Weights of a small GPT-style language model, trained from scratch on English Wikipedia: 742M tokens.
MLP neurons of a small language model. Each row is named by its layer, matrix (gate and up: input weights) and neuron, and shows model dimensions 368-463. Each number is 50 + 15 x the weight over its row's rms, rounded and kept within 0 to 99. A neuron's up and down rows have the sign that makes its largest values positive.
Before each neuron's rows, "fires in" lists the words (lower case) most often at its 100 highest values on Wikipedia text that the model never trained on.

fires in: "0", "half", "british", "20th"
L3.gate748:38 49 40 47 42 30 59 65 98 38 38 46 70 34 33 66 63 40 62 36 57 40 64 51 50 54 44 72 39 45 54 64 19 45 50 70 57 35 54 62 56 57 43 60 55 25 64 33 48 69 50 75 60 26 35 41 44 38 49 61 39 48 65 49 36 41 50 37 40 09 60 65 29 44 32 49 51 49 36 57 58 64 40 77 40 72 51 25 40 49 50 26 39 48 40 40
L3.up748:30 41 64 27 22 42 60 73 53 59 20 55 53 54 50 63 40 70 48 37 59 39 44 41 68 36 34 59 31 71 40 54 44 36 59 79 65 40 34 76 79 72 33 51 38 44 68 57 47 67 57 40 82 44 41 63 61 56 62 40 75 39 48 86 45 45 54 47 48 06 32 70 55 53 45 89 30 27 55 77 52 50 32 64 29 58 56 52 22 28 55 43 74 32 23 28

fires in: "at", "after", "before", "from", "between", "of"
L3.gate287:63 55 76 28 54 62 26 45 59 54 43 58 72 63 34 24 38 47 53 31 44 28 46 68 77 32 39 67 62 37 67 34 39 55 34 59 41 48 68 49 53 38 63 54 51 43 65 71 46 64 67 76 48 67 61 27 52 42 50 37 56 50 52 30 45 37 43 43 61 53 56 66 50 74 54 39 51 50 44 37 66 20 58 46 32 58 40 36 60 40 70 53 40 81 49 58
L3.up287:15 27 46 44 64 61 40 74 65 39 48 54 30 66 57 61 56 44 58 34 47 68 61 44 65 51 58 66 63 66 80 88 52 25 46 26 40 62 41 40 32 40 71 59 45 30 36 60 20 38 60 36 38 52 38 61 36 58 52 51 54 32 59 31 24 28 44 86 47 68 78 69 31 34 84 79 30 77 42 45 26 55 61 66 36 45 37 51 57 61 31 59 71 40 51 74

fires in: "one", "four", "three", "all", "entire"
L3.gate502:96 56 37 36 03 45 49 27 52 64 37 71 57 37 24 43 41 35 63 34 71 56 49 58 47 77 52 41 58 49 50 74 65 69 71 29 38 37 63 35 54 30 50 46 66 47 85 60 24 48 77 44 41 53 63 61 39 51 42 39 88 34 54 60 36 52 60 34 69 20 52 59 70 40 60 50 25 54 45 54 21 62 50 47 85 74 73 15 67 66 47 51 60 41 47 55
L3.up502:64 62 44 54 44 71 40 42 80 58 81 36 57 60 57 46 48 74 54 23 32 58 65 40 60 56 40 70 40 50 25 57 42 62 46 56 19 56 51 56 49 49 25 37 34 55 40 23 54 25 59 41 68 31 58 66 74 13 40 52 71 87 44 29 43 51 69 65 61 38 59 52 46 92 43 49 38 28 47 42 66 58 39 44 63 28 62 55 37 28 54 42 34 61 40 41

fires in: "city", "ministry", "town", "university", "south"
L3.gate395:44 37 39 27 40 65 80 42 53 21 43 70 46 18 51 60 60 81 56 49 53 65 46 29 43 56 35 56 56 33 25 66 21 46 35 72 48 44 44 40 42 67 27 36 37 46 43 67 38 57 61 53 50 49 39 50 59 39 48 35 38 57 40 18 45 80 52 60 34 66 50 53 44 55 38 42 70 42 46 44 34 64 53 49 83 35 40 62 47 59 73 59 78 40 40 50
L3.up395:26 26 23 30 21 47 43 55 42 20 57 54 63 53 49 44 54 72 49 64 39 57 25 74 18 47 48 40 54 50 71 63 54 46 24 54 50 30 31 46 41 62 48 60 27 63 55 63 42 55 53 79 33 51 25 60 74 31 65 37 33 29 40 32 27 83 46 63 32 82 57 62 58 59 58 63 53 43 42 51 19 50 60 63 42 50 50 40 35 56 73 43 76 53 52 53

fires in: "2003", "2002", "2004", "2001", "2006"
L3.gate645:55 39 64 38 65 34 50 45 30 38 26 38 42 46 51 82 55 45 57 45 53 57 49 80 41 56 40 42 70 49 28 83 50 51 45 52 33 35 76 42 47 49 32 55 58 80 53 56 66 39 64 38 63 27 51 53 51 43 67 46 30 50 60 52 50 60 55 59 48 63 64 52 55 25 62 68 47 57 46 37 45 62 36 45 67 80 68 53 26 68 68 33 34 63 43 42
L3.up645:57 49 53 22 67 62 73 39 47 31 49 64 54 27 39 60 37 33 81 56 60 25 58 34 48 76 46 77 54 46 72 38 33 44 44 51 27 45 50 49 55 59 46 45 64 61 54 70 58 35 71 61 31 64 52 27 27 53 61 65 37 65 28 50 60 53 50 44 54 49 55 56 30 72 24 63 48 33 39 48 62 62 76 47 12 57 62 64 39 52 45 69 31 31 48 51

fires in: "state", "city", "national", "federal", "league"
L3.gate253:32 18 34 61 48 36 48 54 53 10 61 58 38 46 57 29 38 46 60 68 55 37 36 27 47 48 73 57 62 48 36 70 67 62 32 43 53 65 44 71 82 38 36 31 52 43 67 47 40 42 48 38 37 41 32 31 88 41 43 27 47 39 45 31 21 51 41 54 82 57 54 64 58 49 73 34 65 74 54 52 43 51 39 57 33 41 42 39 45 54 57 23 37 69 85 62
L3.up253:57 43 63 59 37 71 49 43 69 52 55 62 45 61 88 50 55 51 58 85 63 49 61 79 44 52 51 18 79 37 37 70 43 73 50 39 35 53 50 45 51 20 29 51 70 43 33 53 47 54 29 45 60 57 43 67 43 57 43 62 34 65 36 42 47 46 47 61 28 38 60 74 46 44 60 67 43 23 47 48 54 18 60 67 51 35 57 82 33 49 37 45 76 62 57 32

fires in: "three", "two", "four", "five", "one", "seven"
L3.gate489:45 14 45 43 52 41 46 39 41 50 31 48 67 31 92 32 76 42 28 47 45 44 48 22 67 56 55 70 48 47 77 59 30 39 39 62 36 56 71 20 47 61 58 47 33 30 63 43 60 38 56 63 59 72 41 67 65 43 43 53 12 52 32 29 56 35 47 43 64 15 62 58 43 18 50 48 52 29 42 49 59 62 52 26 53 35 48 45 15 76 64 40 52 62 48 69
L3.up489:55 53 62 65 51 47 52 35 79 39 53 31 85 45 77 46 49 14 52 42 50 67 56 51 51 48 60 62 48 46 36 40 64 68 64 40 02 27 51 74 72 54 56 85 41 49 69 56 59 46 93 52 34 33 28 29 33 62 53 46 40 69 62 62 24 49 27 45 24 63 59 33 35 65 58 45 58 32 52 45 58 51 49 51 69 35 47 20 47 65 40 36 47 74 43 48

fires in: "first", "second", "third"
L3.gate792:26 55 88 52 44 63 77 20 65 42 54 50 41 33 47 59 42 53 47 49 64 53 38 41 65 32 61 76 38 39 54 23 44 50 48 50 73 35 40 50 67 46 36 62 38 53 51 51 20 99 72 49 64 16 29 32 42 59 49 29 51 43 69 81 49 35 64 68 55 20 62 62 41 36 23 32 47 41 40 37 50 33 55 54 76 45 67 33 64 89 29 23 31 52 37 52
L3.up792:45 51 20 40 64 54 42 65 68 61 41 30 55 51 20 45 55 70 48 63 61 50 36 37 76 43 46 24 76 39 53 50 10 60 51 65 63 43 46 59 11 51 38 60 65 52 63 31 43 28 85 44 58 49 51 60 56 40 43 66 59 28 24 37 55 20 35 44 48 60 42 35 68 51 42 15 63 53 47 55 39 44 60 40 37 36 40 60 34 67 51 43 71 60 49 57